{
  "n_layer": 10,
  "d_model": 512,
  "n_head": 8,
  "n_kv_head": 8,
  "head_dim": 64,
  "d_mlp": 2048,
  "vocab_size": 32768,
  "activation": "tanh_gelu",
  "norm": "layernorm",
  "norm_place": "pre",
  "norm_eps": 1e-05,
  "positions": "learned",
  "qk_norm": false,
  "attn_scale": 0.125,
  "bias": "all",
  "tie_embeddings": true,
  "parallel_block": false,
  "init": "normal",
  "init_std_qkv": 0.0176,
  "init_std_o": 0.00392,
  "init_std_up": 0.0176,
  "init_std_down": 0.00392,
  "optimizer": "adam_variant",
  "lr": 0.000541,
  "lr_mult_o": 0.831,
  "beta1": 0.9,
  "lr_head": 0.00481,
  "warmup_steps": 221,
  "schedule": "wsd",
  "decay_fraction": 0.813,
  "decay_shape": "linear",
  "final_lr_fraction": 0.1,
  "batch_tokens": 65536,
  "seq_len": 1024,
  "doc_mask": true,
  "train_tokens": 566200000,
  "steps": 8640,
  "dataset": "wikipedia_en"
}
MLP neurons of a small language model. Each row is named by its layer, matrix (up: input weights) and neuron, and shows model dimensions 32-95. Each number is 50 + 15 x the weight over its row's rms, rounded and kept within 0 to 99.
A block is one neuron, or neurons of one layer that tend to fire together. Before each block is what it responds to, as a language model described it from the Wikipedia text at the highest values.

Word-initial capital letters. Single capital-letter first pieces of a word after a line break, quote, parenthesis or hyphen, mostly proper names opening an article's first sentence (Mysłakowice, Kobsak), abbreviations in parentheses (CUB, DAMO).
L6.up294:35 57 67 56 54 51 31 54 31 53 55 47 71 34 69 42 43 65 42 57 37 36 35 39 61 39 58 43 51 83 53 60 44 56 50 68 70 67 43 46 40 63 37 54 41 62 38 26 47 21 60 49 64 45 53 58 36 50 58 38 62 59 33 48
L6.up340:35 17 53 38 35 33 55 40 66 18 71 42 40 35 31 23 74 60 65 51 43 38 38 63 44 34 69 62 46 69 40 58 46 23 30 77 50 40 55 61 66 99 61 54 72 48 33 50 59 48 35 63 31 41 52 64 47 44 58 16 46 32 39 63
L6.up1073:47 57 63 16 13 32 52 19 68 19 60 35 30 41 87 22 53 74 50 72 47 54 46 53 39 36 71 49 39 56 57 63 54 45 33 59 44 41 54 20 51 68 31 52 55 45 33 55 71 52 36 69 65 41 29 45 59 53 64 34 39 32 51 42
L6.up1225:35 28 58 42 30 24 59 20 52 43 57 51 37 39 46 20 69 71 59 62 50 43 48 90 37 70 79 57 81 57 74 37 79 32 63 61 54 47 57 39 70 55 65 83 40 50 43 56 52 42 30 56 70 40 35 59 45 39 43 39 24 50 45 42
L6.up1515:48 20 56 60 63 27 23 32 49 55 69 33 47 65 45 45 56 52 44 49 21 64 51 51 36 27 40 61 48 51 51 32 18 46 36 65 55 04 51 51 59 36 21 42 45 75 43 34 65 60 47 73 48 74 33 67 75 33 46 50 53 37 63 27
L6.up1992:59 43 64 42 44 53 57 36 50 52 40 33 20 40 47 53 14 67 43 24 23 28 56 23 61 56 37 66 69 86 51 38 49 56 42 52 31 51 36 65 27 83 56 63 31 50 49 27 43 43 50 20 50 52 23 51 63 24 49 35 63 48 66 50
L6.up1999:38 33 35 43 38 34 54 34 65 39 56 29 49 25 45 40 36 46 53 67 33 38 53 57 26 44 54 60 68 42 99 47 39 39 44 77 39 52 42 29 45 58 45 59 68 40 32 51 76 32 50 53 47 38 27 44 68 38 37 35 42 40 53 46
L6.up2007:57 25 40 46 27 30 30 19 31 55 55 34 36 40 43 24 64 55 56 53 56 44 39 60 50 61 50 56 61 66 49 52 68 32 49 48 28 61 25 46 47 65 62 67 46 37 39 69 58 57 41 67 62 30 37 51 51 51 34 13 26 24 50 58

Start of a characterization. Opening quote mark, article, or adverb that begins the description after verbs like described as, called, considered, was, e.g. "described her as "an", "called the character a", "considered "thoroughly".
L6.up283:60 60 52 19 54 59 40 44 43 94 57 49 60 41 56 36 70 50 77 39 36 39 61 59 72 22 35 58 45 58 55 75 44 53 71 55 38 65 41 57 45 40 62 46 42 35 50 29 58 55 63 57 49 81 31 46 50 24 61 67 50 65 32 22
L6.up350:55 61 81 43 65 03 37 63 39 55 61 32 65 43 45 55 54 46 59 75 82 68 56 50 51 54 52 45 75 37 56 41 67 38 61 47 56 56 40 67 61 38 54 61 72 32 49 54 53 58 46 56 75 40 41 44 63 62 45 61 59 43 17 32
L6.up664:58 42 59 62 61 37 31 58 16 59 65 49 77 60 47 39 66 36 36 52 59 35 52 49 31 30 53 46 71 49 51 76 74 57 32 51 57 52 67 69 62 50 78 74 59 55 38 43 47 66 61 50 73 68 42 79 73 51 44 43 35 33 32 32
L6.up698:58 61 37 51 59 34 37 72 38 77 49 13 49 63 35 38 52 46 69 53 63 47 46 73 45 51 50 39 45 51 10 83 44 52 61 53 61 42 37 72 68 24 60 51 74 64 39 53 77 52 43 77 31 46 37 58 58 30 59 16 38 25 48 52
L6.up704:95 22 80 39 43 23 45 59 39 44 45 50 79 62 51 56 54 47 56 62 39 23 47 66 33 20 72 50 88 66 80 36 50 45 47 67 80 57 45 59 70 45 39 62 61 45 46 23 45 61 28 41 48 23 54 53 60 50 35 37 40 48 32 30
L6.up943:43 48 48 41 50 43 46 37 51 62 55 50 50 34 69 42 49 49 68 55 49 52 65 47 47 33 34 81 70 26 69 61 67 34 50 75 51 62 09 43 61 50 49 51 57 32 37 11 70 53 43 62 48 65 24 51 51 52 37 35 76 54 34 35
L6.up1541:48 55 28 29 83 50 38 40 42 98 46 44 44 28 37 39 54 40 39 41 79 48 58 65 67 62 54 47 64 61 50 66 72 40 59 43 38 59 50 65 40 76 47 58 63 37 49 44 45 52 38 45 68 45 63 19 51 48 68 54 81 59 31 42
L6.up1986:54 38 25 14 51 36 35 62 50 70 46 90 78 55 33 39 66 41 65 64 76 49 57 46 55 55 31 71 44 34 28 55 59 25 69 68 59 56 72 58 58 60 33 60 56 56 38 39 55 76 36 65 47 31 14 41 59 40 41 42 28 47 66 47

Negation and quoted speech. Negation tokens such as not, 't contractions and the un- prefix, plus openings of quotations and song titles like "I and "Give.
L4.up1284:48 27 66 40 63 35 35 39 29 66 45 25 47 42 58 49 64 46 60 72 54 29 63 25 53 75 50 53 82 54 67 55 70 36 67 64 28 72 38 59 45 34 64 57 43 61 36 83 45 55 23 51 59 53 19 41 62 65 62 51 49 34 56 38

Start of quoted or titled phrase. The first token of a word beginning a quoted phrase, song or work title, or proper name, often a single letter such as f, I, O or Y.
L7.up216:81 61 39 38 83 42 31 53 74 39 55 44 28 39 53 36 57 45 68 63 38 43 56 35 42 41 62 66 58 79 27 40 44 48 28 60 52 63 41 51 82 55 40 47 53 44 31 45 56 61 41 46 64 16 46 22 39 57 81 81 73 43 57 45
L7.up284:58 32 06 51 37 25 35 45 69 42 44 28 52 31 40 33 55 54 34 62 31 62 64 41 61 49 55 37 25 53 31 64 34 51 49 64 22 60 52 31 54 32 63 53 39 37 33 30 33 48 40 61 84 44 15 11 42 58 58 35 38 55 66 59
L7.up286:36 26 57 33 83 22 55 28 43 57 58 51 48 56 69 34 58 32 44 64 49 57 47 52 38 56 61 68 47 56 54 33 55 29 33 63 45 62 58 75 57 70 28 56 56 68 45 46 60 59 39 31 82 33 46 68 58 53 25 46 45 28 42 41
L7.up507:32 43 90 43 44 26 35 43 64 27 39 25 49 41 62 42 45 55 59 63 36 57 50 34 49 44 38 52 85 68 55 73 32 43 47 61 30 57 31 76 43 48 51 45 51 49 54 46 61 57 35 58 49 27 12 21 47 79 46 12 51 25 50 39
L7.up595:32 33 46 34 45 43 20 57 51 66 38 47 29 39 54 57 82 47 44 68 38 74 41 70 72 57 50 85 52 67 53 71 49 55 54 56 31 53 64 33 63 38 56 64 61 47 60 36 59 74 55 56 46 24 47 30 67 45 75 50 86 59 56 48
L7.up831:62 59 58 43 61 49 46 34 22 31 72 45 46 18 44 53 47 51 56 53 45 42 53 68 50 56 67 55 54 60 55 44 37 59 38 46 61 60 34 47 53 46 50 33 38 50 56 61 62 74 52 31 76 14 41 47 62 44 59 44 44 10 41 73
L7.up1123:61 36 73 74 47 49 45 48 54 47 58 33 58 34 69 43 59 47 74 89 60 65 45 46 18 45 65 44 34 47 48 59 39 19 44 60 58 67 51 69 43 51 58 55 42 56 45 54 56 74 24 55 59 46 57 25 41 72 59 39 53 53 44 69
L7.up1281:38 33 73 48 54 59 39 69 49 45 50 49 69 46 61 62 45 54 37 59 76 65 48 61 11 67 49 55 75 54 38 38 36 54 51 38 62 39 41 50 64 61 52 52 77 64 55 40 23 45 45 56 28 23 46 45 55 37 81 32 56 42 61 38

Sentence-subject name endings. Final piece of a multi-token surname or noun phrase acting as sentence subject, just before a verb or 's, e.g. Saper-stein, Bogdan-ović, N-adal.
L7.up41:32 30 63 67 80 31 44 36 49 45 53 63 28 58 51 52 68 59 72 51 44 36 49 43 49 37 45 46 45 40 58 41 49 45 50 25 37 54 37 40 61 70 58 58 59 70 28 29 58 26 56 46 63 57 61 37 60 49 42 68 56 49 44 60
L7.up67:39 74 60 78 44 66 46 31 67 36 55 42 30 21 41 37 36 43 53 45 46 27 60 39 53 52 63 31 40 34 48 39 41 70 46 51 32 36 46 81 49 60 79 57 42 48 51 24 67 44 54 51 45 37 62 29 31 43 27 66 65 62 39 63
L7.up463:74 55 76 34 70 52 29 50 39 64 65 21 60 60 49 28 63 81 62 40 57 20 45 75 23 55 61 53 56 59 51 39 56 53 24 42 40 67 64 30 26 28 86 59 40 19 66 50 63 44 67 38 57 48 39 43 57 27 48 50 40 25 39 57
L7.up597:55 51 36 52 68 44 43 60 67 38 42 30 60 32 49 32 74 58 49 62 72 50 54 69 51 49 47 73 62 38 46 49 35 57 42 37 54 77 43 54 59 11 39 45 60 52 41 55 53 39 69 59 32 61 59 51 13 40 27 42 53 73 49 40
L7.up606:50 45 67 51 44 45 33 71 48 31 64 63 39 56 38 45 57 55 72 58 57 33 52 63 37 54 38 64 52 48 38 50 46 38 56 61 49 44 42 43 53 47 54 52 53 72 29 57 65 38 68 63 33 52 57 58 38 46 41 60 28 56 42 56
L7.up1161:65 95 44 60 42 35 52 58 62 56 52 43 71 83 34 53 52 85 51 35 55 40 07 56 48 70 58 39 55 71 35 37 52 47 44 52 41 46 57 48 32 55 46 64 49 51 46 39 53 40 31 69 32 51 53 42 50 29 51 27 60 45 32 35
L7.up1468:72 44 62 48 41 43 67 62 23 63 39 34 31 66 59 18 70 46 09 45 70 66 20 39 47 57 44 63 64 38 64 58 46 17 56 54 40 28 50 68 41 41 40 34 37 43 36 50 80 53 32 57 49 40 57 33 50 36 37 36 51 31 67 51
L7.up1511:65 49 54 78 58 34 70 46 16 68 43 21 46 59 43 39 75 59 34 51 44 68 30 43 28 53 53 73 57 30 51 28 50 31 54 44 52 57 25 42 42 48 52 38 40 43 38 24 64 43 44 73 56 55 66 36 62 41 37 47 62 22 55 34

Empty table cells. Blank spaces between pipe separators in Wikipedia tables such as election results, census rows, and track lists; sometimes leading digits like 0 or 30 in census percentages.
L6.up475:33 73 75 44 68 38 67 48 75 27 57 29 42 44 46 20 56 64 32 38 42 50 81 57 34 28 61 22 59 59 54 45 50 60 63 41 52 63 64 34 53 28 45 79 53 21 31 43 54 36 38 30 48 28 60 34 25 47 53 57 32 62 44 44
L6.up496:81 62 50 34 49 47 17 60 22 71 44 36 72 41 28 28 52 19 54 49 33 47 66 36 56 39 58 73 70 62 49 15 46 77 39 28 50 66 36 52 30 52 52 44 61 37 41 43 38 56 48 46 64 67 48 35 55 47 51 44 31 62 63 37
L6.up525:68 42 40 48 54 43 48 36 50 74 49 67 44 24 26 43 19 42 38 49 45 37 63 67 45 58 29 55 81 48 69 53 36 61 30 30 27 71 57 35 21 70 60 45 56 59 53 37 47 49 53 43 33 23 39 58 55 30 47 34 72 50 25 32
L6.up750:74 46 65 17 35 51 42 46 24 50 42 54 59 40 41 38 64 38 38 50 66 43 42 56 35 34 78 69 56 81 52 56 49 32 40 64 56 45 31 75 58 35 52 51 50 22 48 41 36 52 27 38 41 33 44 41 27 42 37 32 56 46 75 36
L6.up884:54 44 60 38 40 50 58 52 49 58 53 68 51 53 42 57 45 30 27 55 39 47 61 37 53 46 29 55 69 77 56 83 42 30 59 40 52 47 68 74 48 50 46 51 35 45 50 29 61 49 59 57 59 43 43 27 69 60 53 42 43 70 47 47
L6.up1007:99 47 64 43 32 48 57 34 52 49 28 43 65 66 38 38 47 55 30 51 25 47 40 62 52 57 35 54 59 40 49 53 27 39 23 58 67 54 59 64 46 34 02 17 59 40 50 42 28 60 37 40 60 55 20 26 59 57 61 33 50 64 37 39
L6.up1502:63 47 16 39 18 61 55 45 49 40 45 66 58 52 52 35 48 42 54 51 49 54 45 57 57 64 50 71 70 88 52 64 50 76 44 73 36 50 69 42 51 31 67 61 48 36 48 28 14 80 60 53 54 62 46 18 72 34 46 33 40 42 60 58
L6.up1959:54 49 54 23 63 32 45 30 41 60 41 47 66 53 43 27 58 16 35 55 26 25 38 39 63 53 45 48 51 61 34 22 32 22 62 62 44 57 54 75 37 45 50 58 49 52 35 36 35 56 57 57 47 36 56 38 39 63 46 32 36 50 72 39

Phrase-closing boundary tokens. Closing == or === markers ending Wikipedia section headings, such as Works== or 2007 season====, plus commas that close a long subject noun phrase or appositive before its verb.
L6.up121:66 55 46 60 38 48 51 59 37 31 47 43 47 69 48 59 34 39 58 47 77 03 50 55 55 56 20 54 57 33 53 59 55 26 35 55 60 57 41 58 19 20 52 75 56 54 38 50 72 53 53 34 24 13 41 21 23 48 59 52 51 36 30 46
L6.up451:66 47 63 56 41 41 46 35 47 33 51 33 23 75 36 45 47 46 32 31 96 44 26 47 40 49 40 60 19 52 66 57 52 15 46 47 73 45 50 44 34 51 61 39 27 48 41 44 77 73 30 50 65 46 68 32 46 20 38 55 51 45 53 40
L6.up629:55 61 61 56 45 47 34 52 23 45 48 48 53 89 55 46 51 64 20 53 71 51 14 47 48 59 21 51 53 67 48 69 42 20 44 68 40 63 57 41 56 64 24 36 53 63 55 39 53 60 49 51 52 48 38 57 39 39 44 50 27 63 30 54
L6.up1013:71 52 34 48 48 36 52 36 24 34 60 33 24 46 28 50 60 55 29 57 59 61 45 45 46 55 14 62 62 40 51 67 48 11 77 50 33 35 45 75 14 52 28 48 50 46 30 43 58 67 18 73 57 26 69 54 64 18 49 57 72 29 55 39
L6.up1186:45 65 50 57 25 48 71 46 40 29 40 68 54 39 35 55 53 67 73 66 59 32 55 52 44 52 39 62 77 38 70 74 56 50 36 27 37 66 75 41 20 22 45 53 49 38 38 55 63 35 59 50 27 31 38 33 29 39 56 35 72 21 64 32
L6.up1200:36 46 76 42 03 54 57 45 38 34 58 54 46 79 54 56 36 84 36 58 88 42 13 61 36 34 44 31 53 45 39 42 44 62 30 50 41 40 56 40 63 23 49 66 42 36 58 52 67 51 52 44 47 51 55 36 67 41 49 32 57 49 24 31
L6.up1489:86 38 71 61 45 61 64 59 34 47 69 14 47 47 44 56 42 56 14 47 51 39 51 77 46 68 57 60 55 64 72 65 34 24 58 31 63 49 68 29 65 37 53 49 42 54 55 37 52 33 43 63 74 70 48 47 57 60 36 36 65 48 38 52
L6.up2046:56 43 41 44 31 59 60 26 58 53 57 58 53 63 29 53 44 56 60 74 59 21 58 53 48 43 23 57 78 64 74 66 58 41 51 55 37 63 69 28 65 46 02 75 31 59 39 28 57 52 41 56 31 37 40 60 41 54 63 61 63 17 58 44

Participle before preposition. Past participles and adverbs that open a trailing phrase and need a following preposition, such as known (as), well (as), restricted (to), reported (to).
L6.up556:65 68 86 36 42 27 57 72 34 58 55 41 56 46 15 59 60 85 64 35 59 37 65 57 63 47 40 37 41 59 65 69 60 19 63 45 56 25 48 17 35 53 41 61 51 56 57 49 64 21 53 39 57 45 56 56 74 57 56 37 24 43 39 34
L6.up830:49 60 71 47 66 42 50 25 54 39 55 60 40 54 66 37 61 60 49 51 45 61 55 53 53 64 10 46 64 80 80 32 77 44 42 76 32 39 37 47 30 69 32 68 44 41 42 54 80 57 38 60 39 23 78 53 36 33 43 57 18 72 51 50
L6.up1045:84 48 56 36 47 46 20 50 46 71 38 57 64 53 36 56 61 54 63 47 38 36 67 45 34 41 31 57 57 46 55 28 68 59 70 36 53 31 57 63 40 51 66 61 72 34 49 42 54 62 51 60 41 33 44 51 52 45 39 66 73 33 72 45
L6.up1099:54 54 53 57 55 27 49 47 59 80 66 60 55 54 47 54 74 56 51 44 34 49 58 45 40 56 48 38 45 39 65 62 25 30 64 52 23 52 49 53 50 39 46 53 53 36 31 35 68 59 45 42 30 34 68 29 52 22 61 57 64 36 56 26
L6.up1261:65 19 43 37 42 56 45 41 41 64 56 64 56 61 53 44 48 52 52 65 44 18 71 47 46 30 28 49 70 63 49 39 43 13 34 74 36 30 49 47 62 55 50 55 53 51 52 50 61 59 49 44 62 41 49 35 54 67 36 53 45 39 61 39
L6.up1325:89 44 63 49 28 25 20 52 18 60 65 50 68 53 35 49 52 40 66 40 44 54 48 44 51 46 64 49 63 79 70 63 62 58 40 70 71 35 54 53 58 36 31 70 74 68 40 36 73 64 17 35 61 37 53 25 73 47 35 32 69 54 43 55
L6.up1580:72 45 74 53 27 43 40 50 51 73 32 49 74 41 26 64 72 64 52 49 50 57 57 36 48 53 43 57 49 61 47 52 47 40 74 52 53 57 36 42 55 48 32 40 51 55 50 55 51 60 71 27 37 33 41 65 50 14 43 40 43 63 70 60
L6.up1609:67 51 89 50 27 40 27 27 36 61 74 49 65 64 27 50 50 82 62 48 44 43 56 40 39 43 54 49 55 54 73 61 44 51 50 58 52 45 51 41 27 46 58 40 37 43 65 31 62 87 33 29 51 41 33 39 29 08 16 61 70 26 75 39

Predicate after copula/auxiliary. Past participles and predicate adjectives right after was/is/be/been/not, often before a preposition, such as connected to, translated into, immune, eligible.
L4.up567:56 38 76 46 58 49 24 56 33 64 66 58 37 65 31 39 46 68 48 37 30 54 73 64 41 18 61 60 14 47 41 83 55 86 38 65 49 40 43 59 40 38 45 63 45 25 46 36 47 57 46 40 23 38 35 22 29 21 37 39 63 37 46 34

Past participles and passives. Past participle verbs, often passive or reduced relative clauses after a noun or was/is, usually followed by by/in: produced, located, directed.
L7.up29:64 40 71 64 15 40 49 44 68 50 38 48 36 47 52 45 49 92 64 50 42 46 75 57 60 37 31 40 58 54 37 65 51 45 44 66 33 27 65 71 46 20 27 43 57 45 54 51 43 43 41 56 51 28 52 57 55 37 44 51 32 08 57 34
L7.up96:80 42 45 34 40 42 34 58 54 29 46 85 62 72 66 41 58 63 05 47 51 35 33 50 48 51 14 37 56 66 49 73 31 39 34 62 42 41 83 46 51 20 43 54 12 67 66 47 49 55 34 30 54 53 42 62 69 23 59 68 56 26 38 37
L7.up181:64 45 52 61 08 59 60 63 59 25 54 57 67 61 52 31 30 82 74 69 50 40 60 52 41 58 36 56 43 73 30 67 24 50 52 80 34 56 75 55 65 42 41 52 75 20 57 41 52 58 42 47 68 22 50 77 55 67 37 40 43 36 60 35
L7.up210:64 26 75 42 30 64 31 36 43 67 40 53 29 56 61 48 49 73 60 59 44 36 65 45 40 40 49 50 75 76 54 54 56 53 58 77 34 38 48 65 69 34 58 53 59 16 62 66 68 73 32 59 59 30 30 53 51 46 58 80 53 15 40 42
L7.up716:52 53 74 36 40 50 44 62 55 51 55 69 72 37 43 55 73 48 57 65 73 31 39 21 68 36 38 68 52 65 56 25 43 74 51 59 37 53 81 66 53 53 39 39 67 20 55 29 46 55 51 55 70 52 42 65 37 47 49 53 34 66 43 37
L7.up783:62 00 41 61 62 45 40 47 37 52 34 47 40 47 51 27 39 68 53 60 28 50 65 70 69 63 59 65 56 59 54 78 32 57 62 66 42 23 87 59 36 36 51 56 66 18 37 41 48 47 20 47 78 48 36 43 69 25 58 45 54 56 61 52
L7.up1364:83 42 71 46 60 38 41 67 67 59 65 82 19 41 58 60 60 44 64 57 27 51 50 47 31 45 54 60 48 50 48 68 71 58 56 70 50 47 70 56 71 62 31 44 73 29 51 61 70 62 51 41 42 12 53 48 47 49 34 46 43 61 51 44
L7.up1672:64 29 49 67 57 43 33 80 53 43 47 66 58 56 59 60 54 44 30 63 47 27 57 50 56 27 44 57 68 61 34 41 33 27 49 84 60 62 55 43 76 24 47 46 56 36 72 50 53 47 26 56 56 43 42 53 35 37 53 37 46 54 65 56

Word-initial single letters. Single-letter tokens starting a word, mostly the article a after prepositions or verbs, or b/h opening a split word like b-ugs, b-ooth, h-ips.
L4.up890:26 35 46 61 40 45 55 25 35 24 48 41 41 48 63 55 33 72 42 53 59 46 28 47 41 50 83 72 57 61 57 66 63 33 63 60 46 45 69 61 54 28 37 63 49 28 37 42 51 52 43 57 89 48 21 37 44 70 59 44 54 12 36 63